Weights of a small GPT-style language model, trained from scratch on English Wikipedia: vocabulary 8192, no biases in attention or MLP.
MLP neurons of a small language model. Each row is named by its layer, matrix (gate and up: input weights) and neuron, and shows model dimensions 128-255. Each number is 500 + 25 x the weight over its row's rms, rounded and kept within 0 to 999. Numbers have three digits each. A neuron's up and down rows have the sign that makes its largest values positive.
A block is one neuron, or neurons of one layer that tend to fire together. Before each block is what it responds to, as a language model described it from the Wikipedia text at the highest values.

The first = of a wiki section heading such as ==Plot== after a blank line, and sometimes a period ending a paragraph just before a break.
L8.gate91:489504521529480533544522476502521504549478525484498520471534502506490509491485548510511469480514504482459484508497480507482508501530544523535502537489494488516506498527485540470548461496508471424525481444486542473487531510493512501488505511501538479513512522498491510527459472537501497520512485492523508492451473468470488523501506509514502506490482498457482496517490518530477485505486
L8.up91:499518517529448487480463495507521492495496542506452507455528512526519512480465539481503499526482496483442452488438488547481514478519510498516481481492490501547518533528513527482509491505503505495517508495497521530509515520509508519477498524523530465521466522500505533504458485529485475540513491506504486476489453465515460509495505523512495498498469495506504496532439520512491454524550
L8.gate622:499488528499479494497495459481523518512466547479503516465525507484501458481483554521508494479502512468486496527486492526478518500546543498526498547496453478490506526484491530485549466491504449451510465472456519479491538480499536508519493530482531481504519510525464526510480504517504478558487497504528526456451469454506488511504474504499508519492460542469517468527477529516494463510467
L8.up622:477528526481466501515512486511523495501450534487479473457547514475479482498471530454524512527520487509459451511500488491477509501539519496546474489482511508541523500542507489482521474531532507451529501470501558503492518533473509480525528534498506516494506493488530493514465483533551482532478465523494494495488485470486488509517540521535493512497467512476510499506478516505549476537536
L8.gate709:490514503490498509562510470509521530514456533485516484457534533527491477472543531499518509447468471512471468485523488488494539532518509519511470528494480502509516541475466518437530492503515466454500499457530503472513495483474504493490507496469501475492551495488507504505436494485538494543482497520535524472504464483488479513474502499515488537502457531468473499500513487527477529497478
L8.up709:517491522480484529522515501492532493511473540534497539508535487522491500509486498500504487457474523511477525469490489494503504526513496524498501501468486521529491497501529514473500472468518539463503485468526478514528524500507488496528519524528551460481551476527492516515500479499522477531526514503545507528456506473496467496481517501540494501479476506491507474538476535528455476529500
L8.gate814:456511513497484491521496471506521502527517498531469517480527513543516469488497493511499486440491490508474481515523478520500524519504465504481501506494480483532462556502470528482537455529526512444544506478525496486499559512464468467492498454517480508505538503490483515512498501520491478549469519487535487452487467471464498517504480525524513475501475533467451521508460487495508487505539
L8.up814:479484507500469515521506486484512472497473527485501500464560503490458487510502525502463487495461518533482485480540505534465500471494487515563516524465487496520478487506513509456540493473501490502513482489546515521508523471458471497527526460526504505468448514531492486468518535494553475528529514460504535530509480483474473520528507450515505507494454560478508486568462512520502535530494

Subject pronouns it and they opening a new clause after a period or if/because/when/that, referring back to an earlier noun; occasionally to, as, or modals.
L8.gate382:475500486505471519511509506504502554519480507524518546462500552492492496510529530490533527514471489507468503478507521504471491535542525515556516517462480486503506465497509535447500512504482520495506478464467519435484502526491520465460499520515543529468519491498501495512464504492469463512499530520451497473491516458474509539526503514517475506505506551474545502515511479538477514521476
L8.up382:500451494481501499510504511450515551519506457560474488489509512500534504460534538475549518458454443509455478482514505534510486538518524527543456479473495473532544491494501543473490503509517520493553547449542519521474505496507517476507487504540507492493496496518531496503457534520488491493487477488552512522507489492477503487481512480492505503509495506476496492530493498540522503474504
L8.gate418:557499499501533494530511475523449508516498523514519499478477471474530478470490522492517502447519464510482491534520505486498458546530490503493487519439526491501524535519442518478526516484458531486462517484508505437428488505480484475530492482495497516528554477541495497479524480503447497520488538461501517492503472508500514520510502490493504477554476501477467505499477503484499482513531
L8.up418:523482509482536525455541518528489481493517549482519525507480511481495524482485431487485512474493492485503506493524499493451500533477508540497498486504522518473488499466498500499533455528504470487480489495491545456490479544497492464486489558493500496489489518475478502514542513485473485458461529463465516481469506517509501531458505449501465484523480540489514487526483481511537487496518
L8.gate470:515508535503525487513540494483521499495455478478521536453488492492526449483521501506521523457481462499479536505507488486489489521545524549490519481505467477472542518482494525537483516492487498462479467503511538461484502455485481498539455500494509525527553494502517478514479514517479525507538532500511511506504488474504525488505535492514486503536480492484537504477513496517495500516461
L8.up470:468464452509537530483517496473503461509519489508459449493470518475493515494464489530495522456490505505536527494536457515505470508490498526452471506480482458463502509506467480492497538526499563451534517517501507492508519514509514495510429521522483480503487491466529503519534484487474484521461554513522553518503489550537496532468492480515484498543486541492512512461515467470493501518475
L8.gate524:510458460492510532478505493513537513536503460476546522491478490498493524494493498503502425521516527460491540489537496501470530526517533494513500489522491536535479526480516499474527516494514497521472495474464499474452501477476486484474464541517508502517521477486492477488482459496483482461480524519517487475485510487503475533506510498455492494536467498443494569490478461503458493512473
L8.up524:474496517489538476522527503541539487491468515498553489455467475557460508511532486468511490487514487504520479501513481519486501521507558515492481500549514495510499524482544500475542497467501498471488504477510502523482484491470554479496467500536466498450517487526465486495544451535472505493517486518467520474484546523488504553511489503516467545532450492459477468490499526485480553538512

The first closing "=" after a Wikipedia section heading title, such as ==History==, ===Semifinals===, or ==Plot==.
L4.gate559:524512492524469482515562475508518481502532511467489505456522486479493484545531502534476538477506522497535506488510533504481544543503498511517524505474468499491479522511523513472519517508457560496514486488509438532519498489498492443501553467488495482477562521491484503496502490513527468550499519522507509518439503517447496510539536529480506533512474518478481490531530502520460503498488
L4.up559:514496523555463516508483515511502451484490481480470506524493512498523483460477519482484477508503533501488512521466505485511555509458461501474516466486477538517495532517524501458494486524490526494532502498458523481501505501491518513507502519459517532509476462485501506539519491491513459502507454488468465496536523532543494495471545474478511493462477514497567509510468486483498510494539

Subject pronouns and pre-verb adverbs like he, It, They, later, currently that start a new clause, right before its main verb, in biographies and descriptive articles.
L11.gate60:506498517481465509492484474487505520495527520493513554504532499518505468493490469502507501494544522493515504510535474489531533518467461502548483506479485502464515518471436498528544458509442469491500439488522517488520519483518560473500482506488529475501529500492516506476486534493527488539456495493458494504494467497505535538500503501501459507526463496550507468514472506516512483505475
L11.up60:523501498502480513549515494456528512513487496498508480480453513484528481467525490474536493489498476478460504479510517489548470494543511477554499502461513515514490522486462501493511534493489490481526490469469477495481505546500514460416486492511468482488509488472482480501443478497482492510543561519496457571546514508513516496493496476447497459542462510491504471464518491482509518515495
L11.gate153:478513490525505515485468460522499453536514458480506494535510509493522466503559494512554497463484529505518518526501479477460536495491494520483490486464475494508546489504498486504511527561442477484467458469516503487515525495511520481483494524506498537512505513511491493556516511501473517496470463503502514476487486477475492490495485505500477482515517549496490500496483509488521527518494
L11.up153:508474464484502474488482430480501489491500507504517503531476519528491518500510507494470507500504502487505452517471461452496510534490474510478431488471453481546484462518517517506514508489484550503462497511496489483494490493505527508499501491503513523516507504514518524560470539510501503492463539504494505498496557406481490571509469497476482530535474483492497491502480503506503452536502
L11.gate333:551471475477483500517498488532498502498486473513563512462444485491497502514491494489468535497484528489497455508482522494484546562511539474465457524509531501515502467495477503464496523499511473490504500468477482512486515484515481490524489461535505471495532510490528481477489489486531562493534530491480552495453462502493519478497472478500488537499454478454539501481502515510487478536515
L11.up333:534446539490515469529488484573458515482484511518525510434456505452474499496527497483466517525539533499482520495456547485503545514490518468500477513507527501494467468486486512478509536497526486488469492458520488522492496498546490484514467459544506470478519513470480497467477486486518556472555550505484484514457495506478479500510468519528512529482467467470500501489481542486458483504503
L11.gate399:480489471530526483475476465475479488500456496521492533493518461477470516541490520477474494536492530469485468499458479489464492529503489519528508517470501521515498476495468538518518440502492488469512486487500520500488494486490490571494473454554487490537553479515513484525448507524552504525503479492512540519496478453498502507474522468473509508516509518539532533477511524513510487511514
L11.up399:499500506507488501500512464475500509505474516497500520517439507496469560490497525509497532495537467492492500508487461495477487540517477490486497527532469572460506487455489516491469481521503523494509501516517538475491530492523480482501486523477534501524556492435494493507505482517493520538521468499484497522501528540510526524479500453531490513528443459515496547510537487474500505528561
L11.gate408:518508507492503501491535490495528518531488520514510510508509484506553485535500468468533495515512535479510533491498493493475543505521482552500535545461478487510526482452481489455502524497487479490523496485492474458484463520492445506489484461514496526501550524514525519526485501510489499518525463561514541501533485498498511492522542524444525480469496496501512480520505494504549508445497
L11.up408:465516494490505471461507455472507495509487472522515486471471541457447515463546564502517458516483490506520447511500468528500508498508513511496512492493502482490527468508485539525495471487516529497519498489524509529489501495490490498490486492493475485511491477508496486537458493518543500504464521492529511509488476496465499533482496498492483510525496506531468522489516494484486508550515
L11.gate418:542543503516466476508492517496518511521481553474501523421465530475483489536530483481473464515505496508511489431513502492459483455510528484501480532529464513491509501555532475474545518522538486489503493487514536510506542491488503466478476505456488533526526491529459479524497530470498506474490575534527489473526506521491522544481474490465500514547508487472527500482487496482499491483493
L11.up418:525508501490520533457510522481498537487502514492508516514437532495525498511512486511472495506499480489497511463485528488511476458464480511507493496521516499496513480462468462501510531501501518483510487512526453493491523554472523487470495508502522518478482477483504479482507550479451523485513522480493465476515518570532514520481504501481469478472493473496505504519485492510451483457560
L11.gate463:513521478504483464448513510482502540543474489515487462456480518490497494497514523516541516464486501467471486560491523556487505505464465548493521513546475440486505537483471522522477525515510492467519485461478456482516498512516488506466462488505485515515515485489515502516461497495494501528471556515538442531517459482487507469485516496481512490485491481547536521508492509521469469498528
L11.up463:517514507486560482502508491475462506514501536503487469485534505492503498503474475490500503481521552476500474494514481493493509558512552485561489500507512485454511498524531486483482480465544479497527515517515465508512484561511472485516458490503495433511502493490465515500488493487486524493518534578520555522461500488486503521502482484510491473488492542436537526461536507444504478518494
L11.gate530:491532501484501491493535494468475474521512510500512530487489489493567482476529548494542512447493461499512500505525480503497530508462497499509495503514464507490489493491475466543524478529487538457512513456501493490476492523477515491484451522550528493530562505513521507500516487491460553480465488483480448510487460488481529513511479530446525515508490513504555515497499493495509466503514
L11.up530:511492465497525479519555449510531469491543495570494520524501509520496499510479479468490467491506579466513473510494430532500499520512498514484473508516486475496506511506497517496507504449503495473508504478504488448486525535504540501522433489558498484480530493499539490540491502465530526506473530477459523503485459478499464536541521504431519524493493488484509495489516487518484491509539
L11.gate552:464480502547506464478500481521486518516507488495520517472548520478519492492491533512485526536502503513467513490550482504462518525476494529493500498533477541469559485511476497475535486497496504476504452440556516468507469517522493468520441473512462500494563503547521466538479494477493493488477466507522467478477478503497514528489486531474509481519496513520524534527481542476482479474479
L11.up552:485494499492460491484500485525516496525546531509496466481516491523480461560515521503530502471442460491490523552488514498525470500529497492526496493521488521482518499520493512483490504469464547521483487508441493515515490525486541440503498503534503508502496489516484517436530459493482540485514517522506493483531486496525482480498511492429468471519494508511507494500478543526498443469509
L11.gate638:509510504516482481496499510521471514502520480515495494465494526512531516522479474530511509488498429486583498500542471538510489502470439532525488506476499499507493546546489509495505501508530468502502478517514468491482464484493473507538496483512525482540526487521513483542531478521471511507483493484472544493496482480481533523501520515469494536507521529549527480499493527522538489489503
L11.up638:500496492517484525487502513543493558500475475537505495534491490454478496454476513487525513483466477522487448449510459519513477522489470515526454501486510493457546513527514503478515481469487465514493487475543474449477490531486503497486472483554551510503515497507474506522474452509470459451503497492479486518527499473468486537477517537478493477534506508523503509532443512521524526495515
L11.gate824:448485477502494473460507482516516481511537502509531518463479481493515499502470491493513487500486487487512506481521509504514494501494538517482495521486469507493512491468493527504531481545481485468476485458496458478505526492516494512522445484523469538494516503477478503516507487476466497522508482528484474470503494519478506558486543521503535460519523541496520499498509461501493508475505
L11.up824:506525499478493522467500515478509513451544522522505512504472544514507517513520507469535484500499472515508497472521524508484484506464489520467522491489454501466499513441474543527499535551456458550484499495517496472468519467513490533471469520506508498501500507513478496507533494499465535452507531447534480496564512498496523519503533483481504491541488500530520491507492472492480480517505
L11.gate833:541450525485484500474506491499516509498519513541513477475515535515488519511509500435516537518453510488494476503527482553454542507512483513517476474511452481480474532529454508497505511529479469495462479465496483474460505483567475486492452521540492500513523485513504490495454479507464518516480477472507528508526455491435525531494500485460534492556457482500504502488515491524489467537512
L11.up833:544473538497467485506474487536519452509542527533476480497517537510529528520492503476533533545482490473517499532484510506501506474451490488522475497478470513508474478504458476485512509487445507507492496482478477477460509512535481495481484479525513480471464525489495513451508450462486517460493507474527463477503497548485488551511470459486526466492487504533462518498466519515493451529567
L11.gate964:526547458493553517515495485471501485545517501493513513480524419526502509533497512538491529498522483460501449526507519473426524461459501502502480473475520496494514550502457486479514522474459523472451487481510469494457510475530462476536452511508535542513541524487508514464514508481510479545474493468480489513505499488481522536485509489478520452500512531493507502508524545545519495489466
L11.up964:516486492498550468516457473443474491543546499506494535487487479518518499524478519514509524458552517508507468529489526479483510524516500431514499476513481483479498519507494509543451523522476415508531513478504511514539510460461497485463479474528452529501476482495492511491506524451510498495527527506499531488481510492485530441496504474489493510482471520491507501537451450547530525499498
L11.gate983:475480485508518516533550477484470509565532504509516522442533512541513503510488477473497540534502516485495486490472491512464524530499492466467479509515486450457531479498479538494504470491481545478494473444516519474512481459478494470525407480544514508483484521504494465478528467469491510458483507528495557495497436496483520492479476498505525511494490501509507500484486541501502476459528
L11.up983:519539501511491510502514443503486489512506491496495486528484474539517464524485505475479470515528500511467499495542484474492541465546472520499483500508523487503434475507514519476505496514514509518513512510478538525510541535490506502502535514434529522501506528505497507545482471492505509513497516467533507453517499530508505503493465459481468509478487467507509500482450465515474483483497
L11.gate998:541478505489439486510509515509485547523459507575517504518490519524495474527499553532525518485521503500520478532544560514533534555479514496477547529515503498509477502521528484520522485535493499486497504516479511484451500486506521457502506458533458502481567486487479531507475447523516510511477539530488470454491458497466523500487489533487499489504495516467506508475486476496479520518493
L11.up998:506536495499483492479522517485499476518492523562516552494478526524491521508537522494511485512539476491525518477505528470511532544507495496482571457549514469510468460563512481481528546512472477506490494517478528517474513530508501473497480509516497484541516484464516520488500489528508505521444526486502500454562511520522490479545522519495517461494502558511481498534523480482529456488533
L11.gate1005:484494490524456459491495499492513480506471495544523517448489503473502486513500532480496544482546507482498500507514507507463516519532540515477517484517489541528453506531485517508534517566510515473502486475516498518443499503562504502452465508499512512525523478490505486570472490509523509471527500503542487494523465524497575509496514526476518470555485487490511544500491448481496488488511
L11.up1005:486505505504453464503500504480482495529475506528543482454469509508522518515520501475467511489541482491501515484527465529482534531553498473478515474506484531498478491526473485523494512552522483499480488480478520531474500465545493509478485534524478492543491469469501490557469497516528496462520510493519550498558482541522552498472511554480516465534502513497526509500487426487526500499510

The first "=" of a wiki section heading (==History==) right after a blank line ending a previous section; weaker on sentence-final periods.
L11.gate61:492525495470493474472514504510510549483458495560533487444476522498500481505535514483503506500466520536450483499544501487492544502530495525491455490499502448482506504477492514490473470529534548446546507457510496499464506501518503511583466509490548504464514454499484512538465522474500518480486495511484497488460504497509483521458500534509498489478510519533483543538493512463506474448501
L11.up61:499454455477483458521476496503498535498492537523550504448504508478477510478456510491465555488478544535499487464512487536494502506518546499539430506481511459470508540530492521517499510500509482475487462507506478509444465498511522471546456482486507516562529478478499499507489506505517480512544486519485543484487487478513489514476534518519525462526506495491469491534549523479515507501464
L11.gate92:476478551463502475510467485497496506486480482498518513498538530520521462506474539510540514511444450514510525530500532495487496494492504498500510555465462493518544518477496504480508521489500482497493466504516501488495519536471521496485488514516523482524499471531451473499523501475486462532527538517467525506466503493518482453542511486467532495471482516474492495522494541499494505457458
L11.up92:443490465486505453504546509459501487524492470512499499470515525489502470518463550493515552488474497525498539528505534478522497538448490508514486542456508497508592504497453496469478477533476528477503506489547505511493509516465501506478500498509508494504524501529505474532512514514508445492478499510458514522503494474517497473517493540482524481477524493483498498539495542480470469449492
L11.gate232:518482496492527505510507481510511506518489458500490473536518496487471493492491563509512510488489544507486484487488530476490488479490501529532541489453488526452521501466477505488553502500503500485483482488523509488488538492478533521505517528480521513515499504509458460552499496550474456569497488503499478454436520469492491487490469457517487508512473513479473510563491533498512498522486
L11.up232:503498502477528479540515495514560506507457480504505450489482508515454504498490537499499488504494515515457508487447514468481472493492532542521510497458489501484510515509485517477536507512528548500527516453520508513525541485497506517516514519473525517525495493518503476521487477556488463572504486517508469491469533496503476471503495464539470501500435510470493479549474551518515487528527
L11.gate262:511507515470491524506474490496474529508478477510542502480492498496518487543530529512491535497458528514466490517498532534533486491464508554532481515533534496434468534511449537498513495491493496502501510511513482480434465511510441476526519525500516503457515483526495528521455473538477513525516507513484490444478517510510506516431517504527481503506510498503503487507464488535527489477544
L11.up262:528524491462485526486514518520481527563447510508535490521523512473493523500457497495506490533512511519487489504527527472492457490489514521508472508516496482480453532472512499506502466465493482467516514535480463522500467472488476485530467544502519522524496456508491554471512463520519474488559479465497478491548543502506483509468482496475511518480534545488528507477485503510463482480495
L11.gate307:497500546468451470537511476537519498497504518491483483477567504455503478470501540515511494461486510519479475538496503529489534481491516535534473497479504494522520537492514531449516473455505496503558512507491492496518549473507485497540526513514518498503492474488478535502516487494506481538493479497493482503481456479504460513508464466481556520475482516447483542554506515529533477497495
L11.up307:460512522471469485497508530504503491513482529472499504448515528489493514510490525492487516511488520528467490518474468540499501491469486534557468479493483482512505521492485536478554472481534541487533511493515528485483512462529467511517546491499540499508515484510494536530538481554525444528487520505508492463468453510492462490490469520526497522481484520465468517533488485537513487508484
L11.gate373:446497473479485478520535493472509515494463530498535463470498510459529512450532521499482452459472482518473469452476513512483498489510506575530495497505532490521471516543476522482525467501481496431464494509519488531507511530484531519495466548485494478469500456479489516474523478501534469514486502531507494456480429467512484521458478518472496519539472500494484525487488495466479517493481
L11.up373:473506500505438464489486584539474467500516519487502503462516513468474548472481480536502510509500484507495541501513507467489505503494505508538509524507487505501513470507519505536518475470510518511475470509456469497518506498519482519481456493534533507513474447503518510502501508526528465513509462488496478507488494496527486503483470530505523507454437503527481515505529477471473513487475
L11.gate429:448555484481439521557536514482521527514474501499484514501492509476523501505447485498491507481540484526514456463524522524488519504520553546513486541493509490488514510547530541525537489472538490480528480458488515454464487503493503490558462499477557502447518485485490485519452524473491533522465471525504528489499464493462513496466510521487528491519473485491537512479531516443495488512490
L11.up429:530494482509528468502490506541491512502451471551470467489477512462510522424498525475521526480512475502514449494508500521498522510518502510505522523491494478483464530537518520515509496458536466486519503473457488500492502475551481486494554453473479517454554511510472522556513476516464489508490464493476487511492505481474492512494510509506508494515527480486467530448530478496518531475494
L11.gate497:479510481497510494468498511482473522498478525459466499508539462524469497476454510503466500537457486502495463465505506496506449493485500514492521531483472501488497493500488531492527526525485544511481490479507514508496477480533474511499477468475503539485515468496490501504490464510490506528511543517450526531497476450502503516454464502498490523493469496503500505479515523518525495477448
L11.up497:502525505497480445529502515499544488501483505476513514471503523532518497480529499532500513484461513533469551494504467492498530527473538537460454483484481514531491528520511490506495461495509484474525559474508475530496488482521503461485460477486545436467492514489547492539551532526508495477500489489463502550499472504473485494539409525469525450516490477522504503497501539499519505467519
L11.gate564:447530482498542513516470466505487471553510550489510513472503499489515496532520502517516538503478488496500497522506492547472526546454492510504465479499479471480510525479488521470556522566496518449489489503528511464485513486497441442504541487535473535444541480533519508480505466479483494528489483526496465501507513496471483525480489509516489493476451502504490529501493507505464490495493
L11.up564:484553531485480534516489509451503473543453555516485507496507475499504510515494523520504531508508484504471501450493504502484476555479503530498487508506476488486499493526456494472520489483489511485536511503517503487524526526480486472502551527557494548454464463553499491476527480498456494530520506502483430509479507539470456522498507534504510445541482492487483492498493534489503477486489
L11.gate632:491494495494490457533527516524527519519480480500487492507491510468499529480477548497475515491476500527483529454536531494474464506487525513499455501511483447494496529448475541492486492508538508469518516449531475513493497475481482467526482524472472542480516496518469548481468525490520467518524509520490530520496498449486489542484503513541552501532468499527496498529522497503471461484510
L11.up632:450526499489464479499487513492553490517465493479485534528482519515457491506494509502460496535507499537482486473497489456506557515505534514527485548503461517472489530466490497497527486461522497507524538497502487514496498472511480518530523519486544518500505453487556521520496440476513476480533480568462464455489539505520478510493498535496531489490504535517438519481510518531531527476490
L11.gate660:412506493514519503534548464484489496547512527499514479448509479554526473522470524518488499476502513507493495541520532519474513542540498536526482527499489456476579503508485519486486487517510506485474493464527518470491519454527491476525482504522542540469490458514487517526458512510533492530501488496518559478455464508469487508500474506518471500498489482494495501514503462514501513472483
L11.up660:423545525507476500527499528479526511536503544491498530468467522529479494476514509485488485484492525517450458464498496523474524502475531503535456511516492462477493536483448515479500464489489487459505507476526482486512516461518481458515503514537507508493508484500486546522496487480486479490501464476500484495499494536462471538498483519528528511488491488476486493528514514488500520520498
L11.gate668:471477452561529442530504488518497496466494482533509489474495517483447478538506564515461466510510475495510499524537540476485493507476468549520490512482483484497500489490504512501520521540519497497491512507528507473515549486514502503482503494488482504493486508478490456557519450555527475542502529476482499533475483466515503532480494489519494558503449512473496487512520475531485514521505
L11.up668:472500545521513467512495502521542460465531519469487539487546493482458486512469525468516496531529498480448529523502498522482511516550514526514502475507534473508505510486540532484531461475490504530483520497527496486509481457504484531451506513471531483553489471498472504503472504539512441509524480498516464478482486485498476491497565517475497513529485504472511515526501508521519487538465
L11.gate691:491490480492530519518507508502501506507527490490552492473549441513505475513506542495501531510497533505508465523474574508480519528447473486562515512517469462510482544474501534520502462585490488463522474467511517479524483511509508500543540507493474533495532495448521526487509491483517438498499456471523500493516456475412520492460488533481525505521509493496506534532490511486516522517477
L11.up691:462480500469478479501488510552504528489494535506476504493531523537485515473457484489498508484522512518476461528529496537507540494465433510524486489506444485512489511455458518525479509521492489475495518499526516459495502503514549471506501543474499486505534525511486524532465504515516501491449502529459519537509477495494477517517481491496478509561477486504487464495500552512493493490471
L11.gate724:498536510499530476470503489477514471527514548502523520492497508518509512467458524528487491465502540506451515506544492517448489455454529446533476478467478501521490521503522471472511522489473497466495503521479563490473515469461467486503500544492513471492491468507512503528461486513500487498469537530450507509497485514500479487488473501501535471473526538442526552514468481474444497485495
L11.up724:499488441485523560501500492486490516514563511472510535497506521521498494499515505512505494503477461506485480476480484516488495505446496498550480522489496497538495495502474504504512445521505461503537500505479494505508497504504479455451518522495581511502463497517544500468530480563500482480485509473495563511486507473500472455515440467518476493519518475466487531515490454497546529487514
L11.gate732:481508461497501496538543469478519473531477538519515534506499488536531499513497512508519556505483574520482526537531487504497505510489552505508488562488481526514476525490470527543493474492529507473506504468465474489534479519527541543529486515540468506467512520502501517509470518470532487511532476499539532491466493501480511520506477508514514473481482476498484547534483498512479510502538
L11.up732:471540488528541470519513523479533454486482545543470528478498496515493464519555496500497519468468546519477535497521482527534523467503478518517498497505474449502509513519505516472500476462484473453497487508471465469495470507487479506540548502506514543472516496490527537513467520519477486499534488546549506480466486506501485524514491521519490496467489516488499499478490532511503481502536
L11.gate838:513526490505535463504505481498529473504496487500507504522480474516455463517532528475510496483464500514470501481481521465485493502519483515455500537513505496520503525515522543453472497526491537469491497521484547542539493447481483532463534508520482506499512498510511502539444530515518544519546507533496536494522467490491512485484468518520457500473442499504526467500510495489467522553489
L11.up838:467423462492562472527529457493486510500506485444525516464486498486455476530506533481454514514543517509466523491489549553450509482542514498525502498510487530454523499505517504494513535536475488462480509488509505509501490528529479540489495497505509543520507483512467492549471553559478461525511486462520535526512494507488493511502481503516463464508489507476491496499490500512462541530467